python train.py --n_layer=9 --d_model=256 --n_head=2 --n_kv_head=1 --head_dim=128 --d_mlp=704 --vocab_size=8192 --activation="swiglu" --norm="rmsnorm" --norm_place="pre" --norm_eps=1e-06 --positions="rope" --rope_base=10000.0 --rope_fraction=1.0 --qk_norm=true --attn_scale=0.0884 --bias="none" --tie_embeddings=false --parallel_block=false --init="normal" --init_std_qkv=0.0154 --init_std_o=0.0154 --init_std_up=0.0154 --init_std_down=0.0 --init_mimetic=0.7 --optimizer="adamw" --lr=0.00168 --beta1=0.95 --beta2=0.95 --weight_decay=0.0 --lr_head=0.00684 --grad_clip=2.0 --warmup_steps=224 --schedule="wsd" --decay_fraction=0.579 --decay_shape="linear" --final_lr_fraction=0.0 --batch_tokens=65536 --seq_len=512 --doc_mask=false --train_tokens=601100000 --steps=9173 --dataset="wikipedia_en"
MLP neurons of a small language model. Each row is named by its layer, matrix (gate and up: input weights) and neuron, and shows model dimensions 144-239. Each number is 50 + 10 x the weight over its row's rms, rounded and kept within 0 to 99. A neuron's up and down rows have the sign that makes its largest values positive.
A block is one neuron, or neurons of one layer that tend to fire together. Before each block is what it responds to, as a language model described it from the Wikipedia text at the highest values.

Responds to: Final nouns completing a noun phrase after the, this or that, especially place and time words (nation, world, country, summer, States), plus word-final pieces like disc-our-se.
L2.gate106:54 54 41 52 58 58 49 57 50 55 40 36 61 32 60 49 32 59 56 49 53 66 49 59 68 34 53 40 52 56 52 35 54 38 64 41 44 60 44 61 55 46 68 37 55 69 39 63 57 44 50 42 51 36 45 60 64 53 78 34 49 54 51 54 36 47 56 35 43 57 47 46 45 42 58 56 40 39 60 44 45 49 59 57 42 39 41 53 46 38 52 74 51 54 31 47
L2.up106:60 52 63 51 63 49 55 49 27 49 46 32 50 47 56 54 50 43 46 39 50 50 51 44 54 52 50 41 75 69 43 29 32 39 43 65 45 37 52 55 65 52 47 40 62 57 46 55 53 49 59 40 64 46 45 64 51 65 44 26 52 51 45 52 47 58 57 49 72 63 70 56 50 42 65 58 41 42 50 44 40 54 30 49 46 42 41 38 40 29 63 51 42 46 50 56
L2.gate356:61 32 49 46 56 69 46 45 46 55 54 63 43 48 58 50 48 48 36 65 49 50 45 53 55 52 51 45 47 39 58 42 54 47 42 60 47 56 35 49 35 74 46 60 35 53 55 39 66 38 55 61 61 60 68 48 62 42 70 57 46 47 58 48 60 66 45 59 52 56 57 65 50 57 43 31 43 40 48 58 55 56 36 53 58 59 48 51 44 43 41 49 46 62 51 45
L2.up356:62 24 58 60 37 51 56 38 52 65 61 53 57 45 46 53 44 53 48 50 41 59 61 69 52 53 61 48 60 34 67 34 51 54 35 28 58 61 52 50 29 49 56 44 69 93 58 36 40 55 47 40 45 36 59 55 54 39 56 45 40 54 39 54 30 60 60 46 53 52 43 49 55 50 61 59 41 49 63 40 42 44 45 33 46 58 39 44 46 55 51 62 46 46 54 60
L2.gate456:53 43 55 62 65 28 39 61 40 51 28 53 54 48 50 28 63 67 50 42 33 54 30 48 63 46 55 61 44 61 48 50 58 72 51 62 46 45 56 41 45 47 51 44 44 52 55 45 53 49 58 46 49 54 45 61 54 72 34 36 48 46 62 52 56 68 53 59 37 61 44 51 49 50 53 42 53 51 56 38 59 62 50 52 64 38 33 43 60 41 46 54 55 56 56 43
L2.up456:50 33 34 60 51 43 58 58 70 41 58 51 60 60 52 39 62 47 58 63 51 61 50 54 35 61 41 56 51 45 54 41 52 41 33 35 51 50 42 61 47 55 55 59 63 41 48 28 41 51 44 62 52 55 46 41 38 52 46 52 41 46 70 47 61 55 57 47 42 53 70 54 58 67 55 49 44 70 47 39 45 54 39 50 47 56 34 51 64 53 60 56 45 48 39 56
L2.gate527:76 45 43 35 54 54 47 55 49 51 45 50 52 57 55 56 45 59 52 43 63 56 55 52 58 47 41 48 55 39 67 43 42 52 50 57 68 41 49 50 34 60 44 44 46 36 54 59 41 46 75 59 59 46 33 61 52 40 61 51 52 47 59 52 37 33 58 42 45 36 36 39 43 57 33 50 48 69 58 39 39 60 37 40 34 49 43 56 44 42 44 71 46 38 43 60
L2.up527:53 69 49 51 42 49 35 50 42 51 79 47 56 70 51 59 58 45 36 37 48 28 70 51 73 48 61 41 45 40 58 38 45 48 42 37 61 57 46 58 48 44 40 32 40 45 53 53 55 41 50 39 57 39 58 63 66 47 51 55 58 35 50 40 61 73 50 42 59 52 45 52 64 47 71 50 59 40 43 54 65 52 38 39 35 46 40 56 57 64 39 58 53 49 50 48
L2.gate537:60 52 25 51 58 55 53 48 35 50 46 40 57 48 46 43 45 31 39 44 43 43 40 68 37 55 63 45 45 43 55 42 57 31 50 32 43 45 50 46 50 58 55 46 48 55 41 62 57 58 59 52 67 51 30 55 46 45 45 28 68 61 56 68 49 58 50 62 51 56 63 54 35 58 68 59 45 68 57 26 50 58 37 46 69 52 51 50 48 35 52 43 43 63 53 50
L2.up537:52 62 46 44 56 76 54 49 59 62 50 30 69 39 29 62 34 38 41 61 48 53 42 61 64 52 59 53 63 49 33 47 63 44 70 38 66 43 45 24 48 36 56 42 52 66 58 51 62 50 57 39 53 63 52 53 57 52 70 48 29 46 41 45 48 53 43 45 57 50 49 50 49 45 41 35 55 52 61 39 43 38 39 58 64 41 46 40 28 70 40 53 54 38 48 52
L2.gate575:51 43 60 49 59 52 57 56 62 42 63 48 39 63 41 54 68 52 47 60 51 49 33 56 45 59 50 56 43 40 79 47 53 56 58 50 55 62 48 51 55 33 65 51 59 50 48 49 54 65 54 39 58 32 51 40 64 58 51 70 47 38 56 44 59 65 48 61 61 33 48 61 52 45 55 53 56 27 46 47 61 64 47 75 44 57 48 51 53 58 40 24 35 60 27 58
L2.up575:57 54 38 61 46 41 49 42 39 62 23 33 59 47 28 36 32 63 57 57 58 63 47 52 60 45 54 56 39 35 37 52 49 33 42 48 43 40 34 57 68 51 62 51 44 45 71 54 43 36 53 46 54 55 38 56 68 52 48 41 64 50 34 33 56 49 37 57 59 62 52 65 44 54 55 53 61 47 55 49 43 54 49 40 42 59 55 38 41 41 66 59 65 45 51 56
L2.gate601:32 49 60 54 53 55 52 57 47 52 49 38 61 48 46 45 63 49 56 37 53 60 52 50 40 49 48 54 34 50 84 50 70 38 69 51 56 52 30 76 46 46 58 46 45 34 60 37 48 50 49 57 34 50 55 59 51 57 41 51 59 47 51 55 67 56 54 46 52 43 60 52 33 49 48 53 52 43 62 45 59 70 38 39 63 32 47 50 52 55 45 50 54 30 31 47
L2.up601:56 51 51 46 59 50 45 59 48 54 51 32 61 48 46 32 60 54 63 53 56 58 56 46 46 52 27 54 47 51 55 52 59 36 76 47 55 58 37 80 49 53 56 50 58 37 59 46 51 59 44 66 56 41 39 50 48 34 40 42 46 39 43 64 46 50 68 51 59 52 44 53 39 46 38 45 58 47 52 47 45 54 49 46 54 42 35 35 50 56 50 43 50 48 37 53
L2.gate623:41 49 54 49 53 57 49 40 47 48 40 59 38 51 41 37 52 41 52 35 50 53 59 54 43 50 45 30 48 58 65 30 48 60 54 52 38 57 48 43 44 41 60 47 54 43 51 45 46 63 41 72 48 49 23 56 53 52 46 34 69 51 32 23 64 44 66 50 41 47 45 51 46 69 60 52 56 60 53 49 52 61 29 47 71 56 40 53 63 49 36 54 37 37 43 44
L2.up623:41 64 55 45 44 47 63 47 48 45 49 36 51 24 44 48 59 67 60 44 56 60 52 37 39 58 50 43 39 59 40 47 53 33 63 59 53 51 45 40 74 32 61 37 44 55 61 28 56 48 43 68 54 52 58 27 49 56 67 48 51 43 46 53 59 40 40 45 63 46 51 61 62 32 55 51 71 41 36 54 53 35 43 44 44 30 64 52 35 48 33 33 45 52 34 64

Responds to: Equals signs that close a wiki-markup section heading, right after the heading text, as in ==Career statistics==, == Track listing ==, ===Early career===.
L4.gate123:46 59 59 42 56 40 41 52 53 46 58 50 55 36 50 56 43 67 62 56 55 57 56 38 48 66 39 63 45 39 54 52 49 53 54 49 46 45 39 42 65 47 59 50 59 50 48 39 55 63 54 44 50 48 44 54 49 38 47 43 50 63 36 50 49 53 45 38 41 32 41 50 51 40 42 54 31 76 33 70 48 60 50 52 44 58 51 59 41 41 49 54 45 56 43 46
L4.up123:41 50 57 70 52 45 48 59 60 58 51 53 47 44 43 54 61 55 31 53 60 51 37 50 41 53 61 40 43 63 51 39 63 40 54 63 41 40 50 74 60 54 59 35 42 25 59 59 58 43 50 61 54 64 37 46 67 51 51 56 25 43 49 60 48 60 45 50 59 43 54 50 53 29 49 38 53 51 56 34 52 57 34 46 46 49 61 54 48 61 48 51 48 42 34 43
L4.gate159:28 50 35 50 51 59 48 42 52 59 56 79 40 52 38 61 42 60 47 39 57 55 31 53 36 50 53 60 36 62 48 31 49 42 45 67 53 37 49 53 53 39 58 55 48 53 64 61 49 46 66 53 42 71 40 54 52 58 50 63 39 34 53 54 48 52 42 57 47 28 61 72 52 51 46 29 45 64 43 63 73 63 41 62 56 33 40 64 61 32 29 50 61 34 62 52
L4.up159:58 56 58 21 50 57 52 50 60 44 56 66 56 56 56 57 32 48 45 54 56 49 49 59 47 40 45 49 46 34 49 45 67 35 51 42 43 53 51 65 34 52 64 46 47 65 66 45 54 54 61 45 42 64 35 43 48 58 59 63 48 54 34 56 69 71 36 57 47 50 42 58 53 54 55 39 44 37 48 45 52 62 46 42 51 41 25 47 45 42 42 66 34 53 48 44
L4.gate177:48 60 37 54 49 57 54 56 47 59 62 48 60 70 50 48 53 60 18 35 64 40 65 79 61 25 52 68 67 51 56 29 50 46 54 70 50 66 42 56 53 64 59 42 50 51 38 48 72 51 44 49 54 50 41 51 67 33 49 66 61 46 57 54 50 55 37 42 55 31 46 48 42 63 54 52 59 49 38 45 46 72 37 54 54 60 52 66 62 35 51 60 47 57 46 56
L4.up177:45 36 61 58 64 49 55 51 42 66 66 44 66 26 29 43 54 38 47 41 58 45 46 42 59 61 48 59 51 27 43 41 47 57 56 46 44 46 47 45 62 47 58 46 44 53 56 54 46 62 54 54 42 67 47 59 62 43 44 62 41 56 55 52 45 48 62 52 45 45 53 36 75 35 52 48 45 46 45 55 60 48 44 42 42 62 45 58 49 56 47 40 47 54 45 35
L4.gate282:53 51 56 58 48 35 48 46 50 43 34 52 56 69 48 57 44 62 50 39 36 39 68 54 78 46 35 37 62 45 40 63 38 60 39 36 42 42 43 40 65 40 61 51 60 36 21 46 40 52 50 47 52 66 38 56 58 57 48 49 55 49 62 58 64 50 22 60 60 56 42 41 53 46 48 63 38 59 58 72 48 38 38 53 42 42 66 58 33 39 50 61 37 28 41 46
L4.up282:49 55 64 42 44 55 47 59 71 58 46 41 54 35 48 34 48 67 56 55 49 52 54 21 27 51 51 58 51 49 47 40 52 53 46 38 29 59 55 47 67 37 54 69 51 50 58 43 43 44 59 40 52 47 17 49 63 58 47 49 35 54 53 61 49 47 49 51 50 43 31 58 47 49 40 53 60 81 60 38 54 64 55 49 37 42 56 41 52 49 26 40 60 49 43 47
L4.gate484:27 46 55 35 40 62 59 65 47 61 51 48 60 41 51 60 49 57 55 49 44 44 57 38 51 58 36 43 55 47 68 56 45 35 69 49 51 64 48 42 43 65 47 48 40 54 45 38 31 57 49 53 47 68 46 30 44 67 43 42 66 48 49 60 51 56 39 62 37 55 53 54 36 68 35 30 41 42 39 44 47 53 60 49 58 52 53 50 56 50 48 54 43 43 37 47
L4.up484:54 37 68 39 45 45 46 52 40 58 61 50 60 56 44 42 53 58 50 42 65 59 56 52 67 34 83 62 59 37 45 46 41 47 51 68 55 54 62 66 48 35 48 64 44 71 44 39 45 44 48 43 60 40 54 50 38 42 51 49 47 46 49 73 43 58 55 46 56 83 49 61 59 46 48 58 59 58 67 56 40 49 58 62 32 50 50 58 51 32 75 52 55 45 46 54
L4.gate591:53 43 60 44 55 36 43 59 59 53 53 60 48 52 39 44 59 59 64 51 56 57 48 51 26 43 43 39 60 53 39 38 53 40 36 51 59 44 43 45 42 27 58 51 48 67 48 65 64 46 46 48 73 59 60 37 36 52 46 49 40 57 48 51 46 57 26 63 54 63 62 53 45 55 48 38 35 38 50 49 68 42 63 53 40 45 61 54 46 51 46 50 58 31 47 42
L4.up591:39 35 57 59 43 44 44 48 38 29 35 45 50 52 47 52 49 45 52 63 68 73 50 50 46 47 43 43 43 32 44 66 54 30 32 45 49 57 41 47 45 43 39 56 31 35 34 62 58 71 39 77 47 54 58 52 41 45 50 44 57 59 42 61 47 53 33 49 60 60 53 55 67 62 56 39 43 50 61 64 45 63 58 45 50 38 58 53 44 30 59 42 51 53 46 43
L4.gate663:60 68 45 44 56 45 42 59 55 55 64 46 56 70 56 54 44 42 48 38 59 61 72 48 59 46 54 30 54 42 44 44 55 75 55 44 43 41 60 52 55 54 54 48 43 40 40 37 64 43 42 64 48 48 48 66 42 48 63 47 40 43 43 66 47 48 44 18 51 32 58 56 44 60 40 49 49 41 47 59 35 52 26 58 41 55 43 62 59 44 49 64 53 31 60 28
L4.up663:59 54 54 45 65 39 37 63 49 40 76 64 38 37 46 55 43 61 47 59 60 61 65 50 52 36 61 57 44 45 34 29 49 39 42 61 48 44 68 32 73 42 39 50 61 57 60 41 37 40 44 75 45 26 43 61 38 53 56 52 57 62 50 49 49 56 53 56 41 55 57 41 61 44 53 44 52 59 54 72 58 54 49 55 61 51 51 54 51 54 41 49 56 45 54 35
L4.gate679:62 58 54 51 46 40 36 47 40 60 65 54 39 64 50 54 47 52 46 38 42 56 57 57 44 34 53 44 53 55 54 38 63 30 45 59 42 54 44 54 64 46 44 44 51 41 66 48 43 58 54 56 48 62 59 52 76 38 41 70 65 40 51 60 55 46 53 51 49 40 44 50 60 49 57 44 49 49 39 51 75 52 41 85 45 69 56 50 50 43 44 58 49 52 45 63
L4.up679:41 53 46 58 65 46 46 45 54 46 53 63 58 64 59 57 51 55 55 33 50 34 55 47 46 55 47 38 59 51 43 49 53 56 41 35 36 50 58 38 51 46 50 52 47 44 36 51 44 60 44 53 64 63 51 54 54 54 59 60 49 63 52 53 52 63 41 61 55 42 52 45 33 40 45 73 46 45 33 49 49 55 37 66 47 49 51 64 61 59 34 63 66 63 42 47

Responds to: The equals signs that close a wiki section heading after its title, as in ==History==, == Exhibitions ==, ===1970s===.
L3.gate186:60 61 37 58 66 29 50 36 49 55 51 50 60 51 46 55 45 52 40 57 46 46 40 56 42 28 70 53 44 63 65 36 59 41 63 59 57 59 53 53 62 40 53 35 43 60 60 55 54 64 50 59 43 60 45 63 33 49 44 55 50 74 46 55 74 41 46 51 44 53 59 38 42 67 39 43 59 63 55 70 55 30 53 56 58 30 50 75 61 51 41 60 42 40 50 57
L3.up186:31 58 43 51 51 47 42 37 34 46 73 52 65 57 72 55 50 36 53 51 60 66 81 50 49 51 53 35 51 34 66 37 48 54 53 57 28 47 50 38 47 47 54 61 40 61 34 34 69 56 49 36 34 57 37 57 45 64 41 54 54 68 60 60 59 63 43 40 44 41 52 46 62 58 46 59 55 23 43 53 52 60 41 53 45 71 37 56 49 38 48 47 35 43 62 32

Responds to: Nouns ending a possessive or determiner phrase that name a period, tenure or activity in biographies, e.g. his career, tenure, the album's release; also -ly adverbs.
L3.gate485:45 41 33 60 45 38 72 41 44 50 42 42 54 56 57 54 42 46 33 39 61 60 44 73 49 57 49 51 59 55 51 42 69 45 68 52 61 36 32 53 53 62 54 40 52 60 66 42 60 40 43 70 58 52 33 40 65 46 52 64 61 55 60 35 57 68 51 50 27 66 60 40 35 55 41 47 55 43 50 41 66 48 61 46 51 31 38 59 60 34 44 63 57 57 44 52
L3.up485:49 53 42 25 48 50 41 55 41 47 44 54 47 51 61 70 42 48 47 47 60 51 41 62 59 68 43 59 55 54 60 47 53 45 52 60 57 49 43 47 47 29 58 59 66 65 48 53 60 51 49 56 46 63 41 63 57 51 41 55 55 55 61 35 44 54 57 48 50 34 45 39 63 56 49 45 55 51 58 41 41 57 49 61 53 64 47 48 50 27 46 71 30 43 39 68

Responds to: The first closing = right after a wiki section title, such as ==Plot=, ===Sun Bowl=, ===Third round=; weakly, mid-word pieces like Prin-ci-ple.
L2.gate32:58 38 47 54 52 47 50 43 44 71 48 49 70 49 64 46 53 42 52 55 34 51 65 72 34 57 58 35 42 45 61 39 44 57 57 37 46 44 48 56 53 50 47 50 33 37 59 36 54 45 33 61 46 55 30 49 51 45 49 45 44 59 50 75 49 33 53 49 48 37 52 49 44 57 27 51 55 61 57 58 66 58 49 45 51 54 65 61 61 33 60 34 42 29 57 33
L2.up32:52 48 51 73 51 46 35 39 46 57 44 54 64 56 38 46 44 50 47 48 54 52 53 49 51 67 56 47 50 35 52 34 38 69 49 57 54 42 43 70 55 58 41 43 38 53 43 43 48 37 51 52 54 47 40 55 53 44 53 56 43 42 30 52 50 34 56 55 43 38 63 49 49 44 65 36 42 56 51 52 54 57 56 36 50 56 39 55 64 40 70 47 51 53 52 36
L2.gate228:51 54 47 60 48 70 78 48 48 50 52 59 51 37 42 49 41 62 31 48 41 56 58 43 54 48 36 61 46 55 36 47 56 53 59 67 58 52 36 61 59 60 43 40 49 29 64 52 55 49 51 48 51 57 47 59 44 43 56 48 78 68 45 35 62 68 27 38 50 28 60 58 39 52 58 49 48 53 50 45 43 44 50 63 36 41 35 56 63 33 43 65 51 48 39 52
L2.up228:54 52 55 65 42 39 48 47 53 55 31 47 47 55 48 34 30 24 70 59 59 58 40 41 33 63 54 60 36 58 42 52 49 41 53 63 29 47 40 49 51 52 61 46 50 45 50 54 48 45 44 51 58 56 47 25 54 43 17 45 48 53 50 48 50 37 42 65 68 55 52 49 39 50 53 52 51 36 49 35 36 48 55 62 61 68 38 53 47 50 50 46 48 37 47 49
L2.gate269:58 46 45 42 52 50 60 54 76 56 56 55 44 36 56 50 56 51 63 55 59 65 47 52 40 45 45 42 65 42 36 67 45 24 42 59 49 58 61 46 52 54 59 49 45 53 63 40 53 50 47 67 51 52 57 36 49 36 70 47 53 69 50 54 49 43 55 42 51 49 50 52 62 42 33 32 28 59 57 47 60 54 51 39 60 46 75 52 54 53 40 49 29 31 39 36
L2.up269:50 35 54 34 55 65 47 41 46 48 44 52 46 36 56 25 74 53 54 56 47 53 34 57 47 51 75 45 33 33 62 46 57 57 53 62 54 51 51 54 42 46 53 39 51 54 47 45 53 34 56 60 53 50 35 45 36 50 41 54 49 52 26 46 40 62 56 43 54 44 59 55 58 38 68 42 55 67 39 56 37 49 51 57 59 55 42 36 54 49 43 54 43 54 50 46
L2.gate288:60 40 45 41 63 53 55 50 40 82 46 61 72 46 48 65 69 53 61 36 45 62 63 54 51 50 44 60 60 66 39 51 37 52 54 42 41 64 63 48 48 35 49 59 47 45 35 50 62 70 42 35 47 72 52 64 59 51 60 49 28 49 47 59 52 73 63 52 37 52 53 52 45 40 49 45 52 63 44 35 30 48 50 50 39 50 59 55 49 44 25 31 63 40 54 51
L2.up288:60 66 51 53 45 40 67 56 63 42 61 41 66 61 37 50 49 48 49 42 44 67 62 57 46 57 57 65 47 33 55 61 40 43 37 44 44 57 55 45 42 45 55 49 61 68 61 33 61 53 52 67 34 58 73 59 50 44 62 68 61 40 42 62 47 44 44 40 56 67 49 54 30 55 49 39 33 45 44 40 49 55 47 69 53 38 48 66 42 46 61 65 40 43 54 63
L2.gate422:40 43 23 54 58 49 52 34 24 29 47 24 55 49 47 48 57 61 53 35 44 71 64 61 46 58 48 35 53 44 67 57 48 44 56 46 74 50 36 29 47 38 49 49 38 36 59 48 50 45 43 62 60 52 48 49 69 53 44 65 45 43 67 58 47 40 47 68 59 57 38 27 44 51 35 72 51 54 60 50 42 49 42 56 59 45 68 54 44 37 53 43 56 47 39 50
L2.up422:43 49 53 39 69 45 44 26 52 43 58 49 50 60 56 70 51 49 66 66 57 49 52 46 57 46 53 61 35 53 49 53 59 41 53 57 48 41 42 56 40 49 57 79 49 51 51 52 61 40 52 50 33 44 38 54 40 59 57 48 45 56 62 50 46 55 46 59 61 48 41 60 32 44 50 47 25 46 45 55 42 46 49 49 54 51 69 54 56 60 24 47 39 54 47 57
L2.gate546:48 50 53 62 50 44 48 37 61 48 39 61 60 58 59 35 52 52 53 63 61 62 55 50 29 47 52 76 54 26 52 43 48 37 24 39 26 40 37 38 41 54 53 42 30 56 57 58 54 52 60 41 66 49 44 34 41 56 48 59 54 42 63 50 45 58 52 48 39 54 51 52 47 54 58 49 44 61 53 61 54 44 43 31 46 49 35 62 54 45 46 47 45 36 71 56
L2.up546:49 45 69 39 26 42 46 57 55 40 50 35 61 42 51 63 50 59 58 54 39 52 48 50 31 46 53 43 60 36 47 54 53 48 38 49 48 49 41 56 57 42 43 45 55 55 44 40 57 42 42 57 54 61 76 33 50 39 26 53 61 45 59 46 57 46 53 40 41 52 49 41 59 56 55 44 44 37 34 53 46 52 44 54 30 59 46 41 51 45 72 50 58 32 42 37
L2.gate552:36 56 54 53 67 38 49 35 49 51 49 45 46 45 45 70 37 49 58 38 52 56 66 51 42 53 68 67 57 58 52 46 55 50 49 59 52 41 41 36 63 59 52 49 57 45 50 28 49 47 57 64 52 58 54 35 59 58 55 39 38 66 35 59 34 56 62 53 49 58 69 55 39 36 58 36 30 71 54 37 73 46 43 40 46 43 60 49 51 42 70 44 37 59 55 55
L2.up552:46 47 52 50 26 58 55 43 39 62 36 56 38 45 55 42 62 60 54 53 35 62 60 47 43 45 56 47 42 49 53 57 48 49 59 56 54 47 45 60 46 68 52 74 44 40 41 30 44 51 71 47 65 59 51 35 44 48 49 36 54 51 43 46 65 88 38 53 49 54 47 56 55 53 49 61 36 43 61 57 37 53 64 56 35 29 60 59 35 66 49 31 45 24 51 53
L2.gate670:53 67 55 56 47 52 40 48 46 56 58 74 41 58 44 50 53 38 52 53 39 67 60 58 51 38 34 37 64 43 53 61 44 54 57 54 55 49 38 54 58 41 72 47 61 78 54 62 62 38 63 52 48 56 56 54 63 31 50 52 65 62 51 52 53 59 33 55 41 53 59 72 51 52 55 59 30 45 63 61 47 53 52 44 52 61 54 60 46 47 44 41 51 37 53 49
L2.up670:43 53 53 48 54 66 35 46 56 57 45 63 47 32 63 45 49 48 47 53 44 61 59 55 65 62 64 49 58 19 58 45 39 66 62 41 38 54 54 58 57 44 62 44 42 65 50 44 59 49 57 56 39 34 47 51 39 59 44 47 50 49 55 44 69 52 50 59 36 50 65 40 47 46 60 58 44 69 51 62 47 50 48 52 32 31 45 44 42 53 49 59 58 34 67 48